Weights of a small transformer language model: MLP 4096 tanh GELU.
MLP neurons of a small language model. Each row is named by its layer, matrix (up: input weights) and neuron, and shows model dimensions 272-463. Each number is 128 + 24 x the weight over its row's rms, rounded and kept within 0 to 255. Numbers have three digits each.
After each neuron's rows, "fires on" lists the tokens most often at its 100 highest values on Wikipedia text that the model never trained on.

L8.up3603:105124147156113195116101114081132105144127158115084148118115167129138127111157138159131098090132149096115108139095125147155118109097113139127112152158098092106145135121121107115129131132155084088174094096165137154086136128102106171152117126164109140125129124147197099126113132168104153114157126094155116129124129180097129098121108149107160159128122113119109180131137136141099130146149101073114154115098106129113149144114170135135113118111132135125126166073157116176141137130172142137125128118149152081136100148121105134124137086139070155154156149096153117154106091073075130094
fires on: ", ", "(", "in ", "–", "• "

L8.up2717:135139160112123102132175101148136166124119106123095092108111138151146150096139135146056145151100106154097107159153158126065112095148145114151154137148123125101120093107174169094110164176137120142106118128114137161138117089074136112141132112139125097131144134153075160132133139131148144104145164105122116168143098154137130154152135134126115156139163162108173150121112103108140149141159095167107093140176144130108122128102186093172108107158112116136091091107153121162153187119160125134149130162140123106147166098100131107125171134149181122162132112148129136128099140119145146123
fires on: "of ", "and ", "Democratic ", ". ", "| ", "to "

L8.up2888:124132163095157194121138138149116129094095152152088117145147133118159133105153101157104157118131106131140180149146130100118131160126127156091119125119146135128169167104104115153164161132119117147129107104113138127078155145112127106110126171170119150118090125098115078147117177163116100133154134127137156110166111150140119111171144128112159135087139146135164140138157135189143125131166103142137121120091137105106164122159114136115162149092132150078158107099094138111134114130142120113143128139124116150100128095128103138164102071116082105111134148114102134084144139108149121157
fires on: ", ", "to ", "and ", "at "

L8.up2666:118144134132126078137106103131152156112148115121139153149136080128086122094120137131097178158123153138104070141103121141126127115155134127151120139112169120146119101127113128143132109111098149122099122069129168084141128131116151162110135102160106119131132106123114150101134175109165116130142128131150138144090125128123115117166156137105138135101130167158149140143153130136167160152128173113176136121156188158145108126139137152099088160083133164083104141134079173129118108135145126121083136086147094133148134147062111155160178119121123119142127103121103130113095124141123105125
fires on: "a ", "-", "self", "of "

L8.up3779:122140128151098151116137136133115167158149179143088138166105160166062127197159136166163147150129118156069104132150118146121129129127164122161121101149142098146125113080145117120112145105121091136148158119138153117103144160134092088101136125163129119132158137107105131171108122143143118130135120107136105123120138140131079160119099133147134093076104117154118138113177090110135137135137192178132122085108109146128134168142123115116119102118116110107076119163131136140137142128120126089118110118127125108116151098124167122090140135122104123130111145115143125135138190118062123163
fires on: "and ", "with ", " ", "well "

L8.up1226:116175160129113133161112139108138077154149104129073105160141115129134125104131157132136163117141132094175102161093112078130115126122118140094147098167126123169158079096123084100122111105105156111143123074104125136123133111107125110145067137115125122130190108159129140148135092118142153101136107140083108139200135135128125158137117147128128131134114095156131112093156131120116093150157147167161150126124139121094136165146127127136153132109099142169140126136185130153100098135078132130151159132133116125159105113125073119150153099157125115132087149140121118147120118141116134131
fires on: "-", "and ", "s", "to ", "–", "or "

L8.up1370:182127112118156124099171104128140085140098116125149141089104121116152143149149138163104127147116134137098122139126165112143152143109167159106120144130124109144144143145170115110143146121129127106159136164115194175161118136141122164119131150153177134108117108113125093137129137124140120126118124165161149142151140148129101162093105118146142141139130091132143117113134095108110151109142125118132094126146151142114142117105110134131122128101102163101117119138178128149126111131105098076118101134126113099104174101136121115116160146137141119158143150114112155136122128110124094093
fires on: "\n\n", "by ", "on ", ": ", "to "

L8.up731:122164125167158143127158135122100160148118114117120154161140143104108115136118143123120136068132097121094122149163105105114147119130127132118085166127082128173174113120105177147145101136078118108124114118099137122172118149111086128123110128183097157147097094155108112153097153114158064096125122196139170111175140139120137128157111146096163104086172120123147124083159114145137155149132090172121148132119111198117125119121095071141112140157139169112117078190109139102123145105156134108123111122123109161101104139149160121094142145118172154178111122141128099139138157148104157140
fires on: "a ", "the ", "an ", "to ", "for ", "his "

L8.up646:146124116066160149122076142141102121152112131144104169112146156159158148140107103107096125164115147121134116154160109146127157152113119079112144129128141162107120097103149131129148150150089135103097128136105060142150111180112129135095133122124144110155096164177146160170104119122128121120150107117134152130119128092128107117123132103080159131144104155142167125175131122127153170142095127105131139128141093141092067130084118078156159114114140126167126113121079132150138108095140136131126129109131157149132135099140145109052121146123152108135104129125103164114162167127132134117
fires on: "the ", "of ", "to ", "renamed ", "since ", "."

L8.up2150:072160108126117169168094109095134113143112154149149103088105177156118113145172151122128128095150133136150120112119158083075112113106121165116142095142122124112126126124098162126134154141088074128101150119126159101151102136111124090112138097102130114169110126106140095124124119146178159129086096165101191134157102097111124138123088111160143144091112136110145146091155117137128158154118145195160173140091178150111115162119148151127115116128132125165110138144150149134156074161152076111161150154147195158153143115139111129137132105117129103118113198155143133141120124131113101112
fires on: "'", "(", "–", "; ", "ir"

L8.up288:101104144141124147131164143073109137116157089083140126125165113126164137152130123126085176158082118128149182170123118086100101114127161103130153140162143121102136143135142104140146124133194120119120119123168110136094129131144072126109091133139112173133158133151148127129130141147166171164089097111087118150108094109115140099118124121098139114102163150144141130109112140092116144110153100157110102121119144175145176143153121131179148091120136186108146160126115111144130098139113094125143162137109152190090150084128116114097148142162124109135146158142110127120149158142167124118
fires on: "to ", "have ", ", ", "having ", "had ", "an "

L8.up3731:097138135157112115091114161160103144165119101166092120120156092161138147136111118131162127121116103069143126122121110128117136086109113134106142135134167159162150130148116109109111123116136125165127144132105124116151136160122159110155117166107116140129115149135118131122100124139097164104134157112174118090107133131116093113110160169160171119182116171145130118129154083138176164118104151139109110161117092134144175110151142131105132110136164111123125163104162128113140155089128157077115166110130117131123094129112104102121104061116111118148091109143115107095142123157098157143
fires on: "and ", "to ", "or "

L8.up3114:100117122155109124119134145133110148112163096138129127126163124128102145113162119191118146098124112089128132120143148130115143163144117101112163139163185126113098155129168154144145136156122112127136125173145134154122188151148120075126122151075132132112107089144146126093144110109093133141109150158146086168156139168133094143127158137148091132162108107159153118128142126106105147132151173120112129108116147167149152122146147125114135110124143079081146134154119181103129138127120127127090115122133101119104119104114082139112153113107143125157092109107146143075174136162090128132
fires on: ", ", "to "

L8.up3235:147132139086085139128142099138136134138145159122156139132117150088146106116136157105156110128102160095111149104118124157135143111141182140116128161117135093125137130102118101118140110096156129137121105102153090125143123151126110128104158156117101099152183115133130146104115128111149101093090154152164104083137088148142146120066134166166128138089145141121189140094158141103160131117142104170141123156134143118126162107153123128104151086142166150125094122142114122124139118129122127131137197156110141146127149139139151122127170110144166196170132135157112079135089149105119145159
fires on: "to ", "the ", "their ", "of ", "his "

L8.up3927:071161125125153138128098108101122126133118138165137122084082152105096152115151167140162160151101112106120131106102144132080119122154134162098156120122149141143101091106103150168130164088130146159133102131178147123122069129150099139106116081116115145073105095121137132139138123143162113167103126141136171127092142136122094114132029133123117125100125109133145102137046140139117138114142093143133142099082130164148117131092104129110118108121120151138116106148157164067136146147120148141122131115141184125058123162140131146145125142108087096135072152114123120092130177105067081147
fires on: "| ", "–"

L8.up3694:121113155142166115092126106142112130123102137118098152138122119126173149162079133122160124131154111158124106128119151110102135091140137140114140147111131147110147156129136135134112158138143133133129103149128145153192135096118086144109121129142142115161108148145138128130132159115105132147159157119111136171150136154138126096164147114116127168135142133142165154136163092110116128118137121123131098120110134096160156115122157132126146142124092176133082132121184192101206154091086104153109095129124128127118121120081153133160145152132132149106149123097081139138102132140123153147
fires on: ", ", "and ", "| ", "0 "

L8.up937:102135140144110097148170138096120098082151130180151138149080181079116139158093138164109171114126132108135103130135084135116151165129145173095162140127094131093113130107161110107136138134125118173152092154123129128114138157128125138101143157127126118140144082115166115150148129135172130130168115136143107129103113098169107118115104094115101116132122109088102117129104131113113144122139131096111122145153119131151137153128111146122161189142106116143122122106099174155128137118139159130091117180143154127134167105076106102094166114097130115150179191151166126125118067135119110114
fires on: ", ", "United ", "| "

L8.up3290:140137131150111132103085122106125120125158123107149111137105128102088108155115136102149138119159152128109116103141163137126142151160088100114107137111108133090138150143129140169136117157157165156115113112139112158087151110174113089111107175118115129119117089122101121118096095104145152123136139160098123132105103100147129096121120113112116147142130103080099106128162126104099174116113161159129086132154113109141106145117102114117089140143148133151101140115110130121135115142127091142116140149104129104085135084091157091097169130145091145104121156115146122093147101073148111126
fires on: ", ", "\n", "Massachusetts", "("

L8.up989:135183126105123082109075126145091124090144141109120176133150094126153104111149172145137130087123154127090128110128121151104145124113146140100138163144117174136116111125145166118138107130126125154125107069119134104105119131125130127123125156176140111121110132115104109129098161135122098081114148141123141104127098110091108101133138120133123109141089158153113134141098106088159141192117151144157135135174154143107098094156099129152121176109176125101188138146141175075085117140135129105137135128066114111131150120150102130127111175151120144129122151174192197125090109168129106151
fires on: "-", "a ", "only ", "or "

L8.up2110:149121130166140111131143111117120176141139131104098096120054166093120162147174118177122108147125126135120083106105159091142137153157096134103145120132093118099139120124152131102172138109107135139160131141111144119144110133145077135154120178097152092136133124139103148124171153119141130150126179105139133108171137113159157156151125137154153136140149105169139131134145126089118153080097152152119153136141131108138136120131130098134183102178127160090101087211141174075079128091144128129096143143116134085170105140122145140142105135115140148094152164124147151131168094134154109128
fires on: "— ", "|", ".", ",", "-", "| "

L8.up1358:131175196126111108126141136118162088148101122132157131118142133148111160160145130112175120090130201179098102095101131106135150105102134116156126163147104102143101080119150101101133124109100117132106170067180142153114118073102131121137136128149110120151150114155119112143151136127164158130137143072127091146115129102117127119151180155102155161100110102143132130137141149149170152141101134111161131067153146103153136118120132080112142171133129157133097115127118113154177151149168141125136145127115099108111104149127138088121159128159157124181139115150170158154138147068169104156
fires on: "of ", ", "

L8.up614:120106111142110142119127157141139113141100090138162088175070152105118109133132103092127167131132105112157110141153115146109120107161149088142147126077152101085130099113091128139142155124151119131123129158139112181125108140160137147138167150112110113118120120130149117118161123172137164100091121108117095117126147114117141092146143144094144159147141136162136140120107152090163116157139127128139103127118119137163154100128147161104132092124124102106127149118123165167102122121100101160139101146128126127127082104125106163108139119174126113147129133130147103119112176089082132150
fires on: ", ", "with ", "of ", "is ", "and ", "to "

L8.up132:096124123089124121145097122157105106129137121111103132157106143140142107152146126144143120121141157086141143143120138174138139127121108140123137104129166141123121145094156119093120195090189103125144126159134127135125097144118161117144135123128164133156129162128196122098143134087119149079123124134156173128138093089106137200095139113151097135093181105083134120186115136146152161150129148120134145138092131152124125114089092124124097131113093158097084103120134120096117092086105151110098107126111157113190125131112134108107122077101173134137131095130105140132144112157098118116
fires on: "which ", "that ", "who ", "be "

L8.up3845:139131090159139108108129139180146137116107140131084113158141071149094135126119069069146110176112140141116120128099133136108134110120134121131121144132096102115167109108152131090119147142112164119104102128120129132174074143170133125135119144153075124147092135059112132141127096119155173112110119130143125106141152113103137100135126116115128114136137132140125170114136164176119119176127116136098098115098133150125145112114125145102117126102146142143132059132135106118172151148114157128101124121095139160126122121168154097112113102118132141083106136117117160173141136115161114162
fires on: ". ", "| ", "\n", "\n\n"

L8.up1372:090135110147124109121109120121136118128127148136133110119153093094105105154153154118143143164100124091185105122082168104102123121155143116129139073149157120168143167121111155171116156140086169103103106134113128153124116130105138174130152146092166069079117122153147120134110102175080142150151121128171142125145122094123121126174145083105163120119093166139151111114094112175141125175106143149136111148139154143174166130113116128139067149168160085146143100108127138107142108138114110126109122108118128141153132126140082112140111117116168104098079123128130109125126123135113119174
fires on: ".", "-", "el", "which "

L8.up1883:160151154146131106159142125153116107140105144141153134155107141083162134181179092132119120136112096149159136148066151137107150119131081146114155112117137092161138109123128102139112160148133139143107128158148135163129135107140102128140131146079105095148117100113105121128128136167144137183145121128134155118111092097149131090137124117131134164186111131084092096128116138167150135123173071127145124173121133156154109115150109114119112145129120123125139125078128071118137095078149143125176124072104121101177062104119127121112106129165132144156118095108139132106136105127125133141
fires on: "that ", "to ", "de ", "in ", "201", "200"

L8.up2661:106134124148142120137084143147147120151147122132116152165165161118152171131114130119180109147125149119144094130176093169138175107184140164129153120120139141131131130110146126144146116138157129097130133133123073148127159116132123114126091149141124172103138110143111104145128098128192126135163099156116134164143114102143112132163156134100131123122108150150165138122117112094115178130105113073123123147121133118143188146163100149131141149130142123182125128141115124101127113096144126140135087140147130105094133077126108077073122150120122117092128137158108108148126163142094111132
fires on: "'", "’", "Website", "| ", "-"

L8.up768:127094120168085163114099092104135072095170140135125102126141092098078108138107121139111169154139117142153092148126136135122145088101149097150131085117146086092142131111117132152114115160126108118144130098114137090163127164122147123116088173178118120120135120136131122185130132166160132113112134134144141134112163147104113150155144161176113163145121110113155139144158162142144165118131138180103129162129146138124130154128126078149077105152143118145138072139124136175128149141143146156142097154145110164101119122090132163085115140073164113127146120087144119138151164071144106130
fires on: "and ", "or ", "| ", "with "

L8.up206:100130125124111120100150113160115077139124091149121098134152171110151125157128149139146153129099134141086110124147095165109164102130135117128122161125170095112019162121104102132116169155113084137105110115122132142116145129107175124178117111142090130136124115116131138099093141090096112140142166141135144094107102105150090084125136110137146112157106144154139092119144099092146119137132122109073172113127121162153159108097102115132126137145154092121134169119125171104091158118149148124113124130102148114111136111158132122120116076132120169118095151130148130134135145114089090107
fires on: "field", "-", "and ", "\n", "(", "rat"

L8.up2139:159099135120158116166143118113111087097147140116115155159114154146123169145125139098109125147142120114132126076153087144144125148122095140131118141111140126175165153130114081163090127156194178106121143104141179110118139103141140100114144097160137137115112105155151156132106127182184087148123124101107126122084088140100097135091120113145157131150104129156109140151101117103136193086150152106179117118141152146155133130124161091119110126161134091137088085130108131112122103115087107093092161121161148149121096123103154131133144087105125182123119122099108118140104130157136148081
fires on: "and ", "(", "-"

L8.up2836:154110129081139165156125144140167132160107149141113124141124145117130118138054109109149193158118120118122151110137131160140131103117101179169110155087142112147156132120118106142104148183111104106113154130133133095139159117126108160133097139163144133156117125121100094089156124162126156145115130094087177159140156143143166157114123122086129118118123051130100134092164150171125094085150088110146103115115125090095118097116118150126113103123108133123126113092156119138082111146141141125124168122158156122096118139129143154156107073130105115171124103116099146150149146120131123132
fires on: "to ", "by ", "and ", "–"

L8.up3297:171129098126087126136133136102141131137114165138081161113144144154127129180123111139134115106145186147127096127111155110158137100138130122124141126181120116159136111144111095101147103117124172119127124104109080130137124124114100136151106099116083114085118141107124090114104132120151115085139190104177088133145143083114097104122141161107132096149095104132131104135128128094143144147125114161103131123144108131144160153102119133143127150122118139145091133116160100124102140123126094111098165100127134138115173101150122116139126125201139129163124173102112146120108135114098102101
fires on: "by ", "–", "-", "to "

L8.up64:112113130113182099103132116116156147144104152146144144105121129097164165143132136075115136133131144112123140143116112105128110121168171124126115111123127146108125174153109129163112135082160119138148083127142142097177118176134111185124135103117143124124123117148126107083092158154109124111145116122156112103155136145113132141063152136117145105150143125141139108143140105163127111146109157119135127124135126139117132143075147095148131102086131159161148140074182121116126074099142113135133129136139143163143114100103141129133122166149104074090110090078117104109136103197114126182
fires on: ", ", "- ", "-", "and "

L8.up88:165132145148147133126121103120126153132106182099089116135121085103084143122096120105121135088137111104136074172146115123094130150154128145171127133127097105157140130108150133120106145168069137103157086148112109139178127113097143125138162123123132175129125079169091078139102119126143157136092123158116088166127121120151147141083122157129137098124148077097125086124142149087114150118146136089148110168127104134120073166156117140139114145114123108108124126135116158146154133125157101115146116138136121118152142133096154166091172102144120146152155143088133152099169145129151168144
fires on: "and ", ".", "-", ", ", "; "

L8.up2681:178126130107115118105157154113105147164124130121164119122086162132128092163119121084062101122106152130131117140129117133116091114122120161143151136110101148122112087116160120124107119094095146111074131147124128110072104151115093131110126129135094140168132095124159122159118174134124095114176095123134140104139134131102123158089128151113100121152096123115122098086120107103143129106151127160164124145103138115165144103169124119098176133110150145104134139144098131141121149124130120106155114089135134127119114147114077130121146114176197131110117128125140148166116161165127166105
fires on: "as ", "of ", "a ", "| ", "l", "201"

L8.up2901:173149114130138173079126145156099135146129177158125098093131142129115121161133116129169115142130140114103163139136101080107139118111099125138142130108115156114099140139116141100108122161147134149152113174170104138123125147161148160142146106116142156145114142119104105117143148124165158141117148123134128137109130151088183119123120138102117146157143116130152110118072125162118130115116152120118150149135129137124181121130108103138113155159165147089096104112178132095103138160070129150098142131163123139093169114175114116155057192115158134050115130146144120120130145153096127127
fires on: "| ", "from ", "when "

L8.up3770:142093144097141114134113180148137162144148164158101131137135132147117158142131170102152146120166093138122109132068107100094144115080076134124139087128122140145156149119125150148110154110143118109151110128121109166159130153145160102119103102142149145130162115126140100129131175140115145152119126114135139127114122138148130084138087149155103123156107115108180068145158114138137175157171099121105156154096141135140151107090163130175135143137141152171104092073125165123151138130142146156169136134134143160115071130079126116182139135181128127159103153094154134148151114116118124117
fires on: "–", "in ", "to ", "-", "'", "the "

L8.up686:134070138155156119129125166162115125167075130122137112138134159122130136150138138134142154103104172074145118098098131135072150076142117137119138122142150120118127116183161143128151133113160139132179104120112112164150156122128173064126164120108119131121092132122127134116085123084172124165161086132118103109119130079101119152105134139123116124156132114095121102117136112133127156123098105131084121122155075143148141112114190137093135128144158116120118145161067166130095100142141103093092154143117094123143119141138141152129113130084121107148117124113157148094140130162129120132
fires on: "the ", "in ", "and ", "by ", ", "

L8.up561:087125138108104158087172090114151142139133183127130141136144158142133134153110158115148099138146126116114124143155144147143084144154124141104148093160143125137115148115131083118148122113124112113117109105117101165140109135144105157156116125171102116155143162147162145127148123134127121133117131116118186129109116132107112134145111145157121125150147086080136134136070118150124144137183119131103182163108071157101098157137141098094137126122071137144087122120140154114129150111116125103157171127154155155087103127102141166158097121109126130164134099129121137109166125143137123150
fires on: "of ", ", ", "in ", "| ", "the "

L8.up2679:117143108110124142177098166125165111142162172146132143118066165155121179099094118088130130139114112106098108161143123133119114154122155118156137153156135118148132117136122117104119133139098119108149117104149142161153090134118143121173145115156092111158195121163124122131128086139105115116182123071135098096143125120092120128132145135146127105109131095166117117137105113110176141070099138154111117156147119125112095090124125082125127132103106153158125121117123110140118111157181120114154121112110128131158134121113147086150156117150195116116167136155103126126142142117076140123
fires on: "of ", "for ", "to ", "by ", ", ", "million "

L8.up3575:145123173092144116066129106132154123123149125163123132156138170142158119154195089143116162091141075138105162140124124116105146162124142116108112140117123080097120135109126124136144150126117150146110133089140116099098115110145112095142185159136140183094137141141108140095168116098153164145125154084120133133113157132154148143135147106123108136119175111141158132147144143105130129102094159133133119084112145145115111135077083105141120138094128128140127100113108141118141166182079166117163144135139161134120149161160124094108150141150172110133119140106162112109090112094114124164
fires on: "to ", "not ", "re", "-", "also ", "all "

L8.up2850:169115114117132096126135103180163100131166108169143142157143165165121120134114084103133109134086107109110140119093150126128108121111154096124084154100135166133140126150108103149155155169143137115114125159157131114145124117157134135100146124154087117138109117131129092102120097120096180119129153090156147123144151146100167085157149112108141167132114162147136139158076168160093119126123115103127133114098168105172128169124102088114071146121134139096137097161130150094134124150079153127084140145102129114151162116116101118086134169134138140131094097117186163065126138120122121112
fires on: "| ", "2", "|", "billion", ". "

L8.up278:159151118100121105120161151125093105144136164141107166160107140165091080160106130114112122148120113135137157121112120113110128142170168123112111108144107177115171103112108119171061125093115139173130092170129111146168118149120146113126131094176166154094151090118097104150139131084135100117098110169130136144126151102134140129148113145134111120163149186114137114137133141093111170112123162168110124130125130136134125093143128144146152117129135115118163053156097094092149110119117111112124135085093142139115145164159081119190129139121169137083133158134182154135126148145052113110
fires on: "as ", "a ", "'"

L8.up1293:093116095144127148110120113138094124126097114123111135141092117129127125105097136145163142098135140142146119125096095106133182126112118116149205073174140126107155124081173137127125142138132157137112148103134105159134130110115104151140102141115126121129116108179105146160113108155168131097131141161139138151189157158183113168158152108147157152080113172130071108148134130120151115136143161158160125138162127118110135149148123057129100111146111176124125059118104148161125120130115133184170148137175138157106154153183127154120157108152144095165128130118138109121135157132110118113
fires on: "and ", "the ", "-", "or "

L8.up1992:161066113129107145129150163165152071157106185102131124145120084147118115116139126101120158144117171152161163115096122114116100107103148153130108118110142119136138165137142139100130144138141101138166140109151158124111092124112104129117164158128092155121111114116115114099146133182166129130136136121160140134117214136131173127142145094092127101125133154126128149164155108104134146119105109097141134123112127140164104088120133096108090135152179092105158123139159113157129134155105137106102129118111125139102111161125190107113146154145124141151146134146108135140145168155119134124
fires on: "and ", ", ", "to ", "re"

L8.up1086:169093154141102125138132158132164097079125116111113115099173133123113124147113129072121151147124096126124132088129115122141119188128085140132146143089131098114151125140136130170151124111111110119143132115145097112109116111101092143127175147155153138148090120130112123133110131125135152158157098121179119106115136110146170139114088116143123109131165122120122100095140114154161142129132103111154091113099162152143108118061130122093079127133138137113109150173138166138148092149088127171136106141138089142114136102110124080122125162144180087083141128121114141140162117076163137150
fires on: "to ", "\"", "-", "/", ", "

L8.up1207:138111132138125091118121152127136118129111154133147088131152131152119071134089131090144107148112149128142137167186133107121100142118099124126109093141175124170195147103137146131160152126168140083127161134134094122150150103103073131151177167103143112089132100136075085115132163117089112123127151135157123169139125124110116139111121126145184113141112128096104121132143086156120127107198144130105172134156111150155138134150087098126106132119113125127100171149127112121163085116142115153172134124118164154161117137111103102121177134185118169131138123093112095154132103154136116102
fires on: "and ", ")", "m", "an", "–", "r"

L8.up3980:173121134158143145116097113139127134124111131133106148133123129112127149148130075136158137161145121098149136134143151125138200153164143172149146103123136133124156109126149129124125093148159145091135136187111161141129085113111140145126105160124159120136140135198097145106140138150118171180109162075141116141098120119153123141125113112087142092131133145153171131128122087095089113107124155112122100134160128139152122163145099108127095144124110073095071081152147132128110160171141142112105093158153118112158116137123119102118169104125145127122104140122119137141102141164137120125
fires on: ".", "(", "-", "1", "it "

L8.up3662:107134109116087131135109082143119079154174121116118128112135146105115105139103102118161084122099124184153133103123109067130149142170134138145151070155128141152158105112147116144133093159139134091100140136115138091115119154079109107146089124137160132139119064098100122109146135128161078105087108169169120138147144154154133150135119129163191109161155131153119118131113145118116155170117142144146148126188094118129126144120141157098130100134160151139109131138118114130097114120159152111141106097117146145099149146094155151099081124138130114131127133148153143158099162117137122170
fires on: "and ", "et ", "Shih"

L8.up1091:148114131136159141100123115110158202160135142097144133181116119123097136144093125167103118146182105129146098081093127159088103133116136129136141112112105118146142127119099171130149141110137163105126136074109057113099085154128135123128098150143120159129092129151129106134122171123089169123166152129138143113136168090121148130147136101106137117124154148168149156165155132142134127154130161142153129131120155131106108125105101084114098104097084137112109126118119079148128118147131109115152129135113101135072171134149172104159158127131136145160098180129131121145107113126141122133
fires on: "| ", "-", "to "

L8.up47:121134109136149175095141118096159135156132115127132122128114136116146096126111102121144075140142148100125158113126111138130095128095083141106140134143141103092122125137137140101119109135176149143105103135138101107126142119151128136166113123135143125136143111090140100136125124123101132158147112096105178156129141161118139160086119142116101170143086132103088146101124154118118123104101108104113143106129113086144162149140093109149107081103106140137133141141147079130088151137179135113094101127095132152104160143116113137135164144152126125126113135116139185172148105123181108129
fires on: ", ", ".", "of ", "| ", "–", "("

L8.up3295:111133179142125103145127140129135099138139114118140113152123124112115126082125138118145122151121117123119100150140138125127129161127141121150095094161089121187148094140142136130131132123137156072161124142121118105063131134077135124157155124136190108104086124123117125111127136120136140109116136148093176131113115145137155113133082145122162118130140148109121118132170174125103189118124101140092197114169120111101138129111109147126148117125142136128132134162111170119135133146135109110132138153102153137082092122153123139135153133140085125150120143089110076166128154142102106100
fires on: "\n", "as ", "and "

L8.up233:122136129115081161170141115118135113114122126136139117101130089125147138127142082129136166124102131124130145148073143137109138136143104122177118081100161156126150137116100111133153126100092156124160115123125128087092113123167141156091166115170107115163119128164116141120177144116150099159089155118091079115150139136139173171114130136125134135147130106126163102169137171127149177113161107115148111145131146190101112127125125080168128094137141138131141119108121141082131117149088131157154103134145093145138135099138176142066088106133145141157175119129126127104130112106091132107
fires on: "and ", "to ", "-", "or ", "but "

L8.up1874:104105096135078104103101142194141118147146157153119124133156160180151142169160136122128117155111132110121108095106126133155156128138129100119153134155132166170144115136103107083147085131127123143130106121136075132159106112121115152098126153111132132163123119166128114118081141132120153130143120116102108101120158101127142118096106113143126110156132184127087144159133161138133142123065132159126139103090109162154124139133111168140107153149138141120143083144078132097115148199128155142127128114096145149100124128136145125070123124142151125117172161103184146115146114129146123111
fires on: "of ", ". ", "6 ", "5 ", "| "

L8.up3392:141136147143133123116143140155142116154156118156129123127126119123118127129115139128124132139128120098179124141133123126110112113122083078140182165124116128114085118123096119110119118131131096112143115119114125117137110109104125135148181127115176107172141109131117132165139120128100144143125146156113104139141173132145105167141149114093149133166142074105097150132140136117144143138155138170139175141130138135128134108184149128104130088137140092126165097086159130192093083071097093122104094137144126147093138130156152123141133185121129118151146086094143109150089161108128097151
fires on: "and ", "in ", "on ", "or ", "& "

L8.up2507:151156126099132134141091112145119114123091149115106102175107117125097163107134136094109136142136127124131115153148132101100132139077180129098125134085099101101163149095120107150085125121155159140157113144091124077160158129111152170150120122105152111179086106133149090096129105137170128139155139146115145137149108133131116107169099146098122120125129151098120125167123118112128148122157160116133115118124108112145116106166114129158072115112113110150110132145137161125128115184105129160153141104141184128122091095153105151131124078090100101155162084087090129132137181139119086105
fires on: "-", "in ", "'", "mar", "and ", "or "

L8.up3134:112134128122086163133133101098156150127128168103088153152118154097115133120088116114128109134106165150099122119151117112100102162152147130135169146132135092070087131091132111136148143162118122138077122119146133146126097136157151124124181120114107097127143116141149157117139092132136090142148098140135121082112120120125165175162140100125153113142090148139132095105113121115105107107147118137132153142146131144115101076120111123170155107114117087110145127134113127169102135141113153109135129146094179116114143121119072115110119102122120138188137104170156134167176122140146106089
fires on: "-", "| "

L8.up609:113120164121185115177116127158137138131104128109122142117104137092151151131129130153134146143156123119109112079107142101115151092084133162143142133132162109151133121117115128176132149153190127128098117087132142173156169123093127153091106100171123146122117072119105139112148121157126152156144119126133137109165166139112139122158159103096148082137151134120118096128130134126137170142133124126114108107157129113126144137143166153136112113129120183142134129088136091066144137122083141097119153103085110115098151113109135126136152148141120105144075096136108147128158131117101091156
fires on: "| "

L8.up3479:121144149110126116127104132070109155165141127110148107149112129144100120144118125149100156121108096138152127122110113119109133113175128106141101163094129096101119161093140103137132139156131100119189139114166101080110137141123139089141150117158145127127137153114165076116162143154169130157116132150145113123115102149155158100105115137119156181156097149101112151115137137136129114149116123146098140118111148140135134095116159124139136135118146140131120122122131142146147096109128159133137162139158136152151141108126107141162130129109129153117084134073171110096155076091150108113
fires on: "is ", "and ", "201", "in ", ", "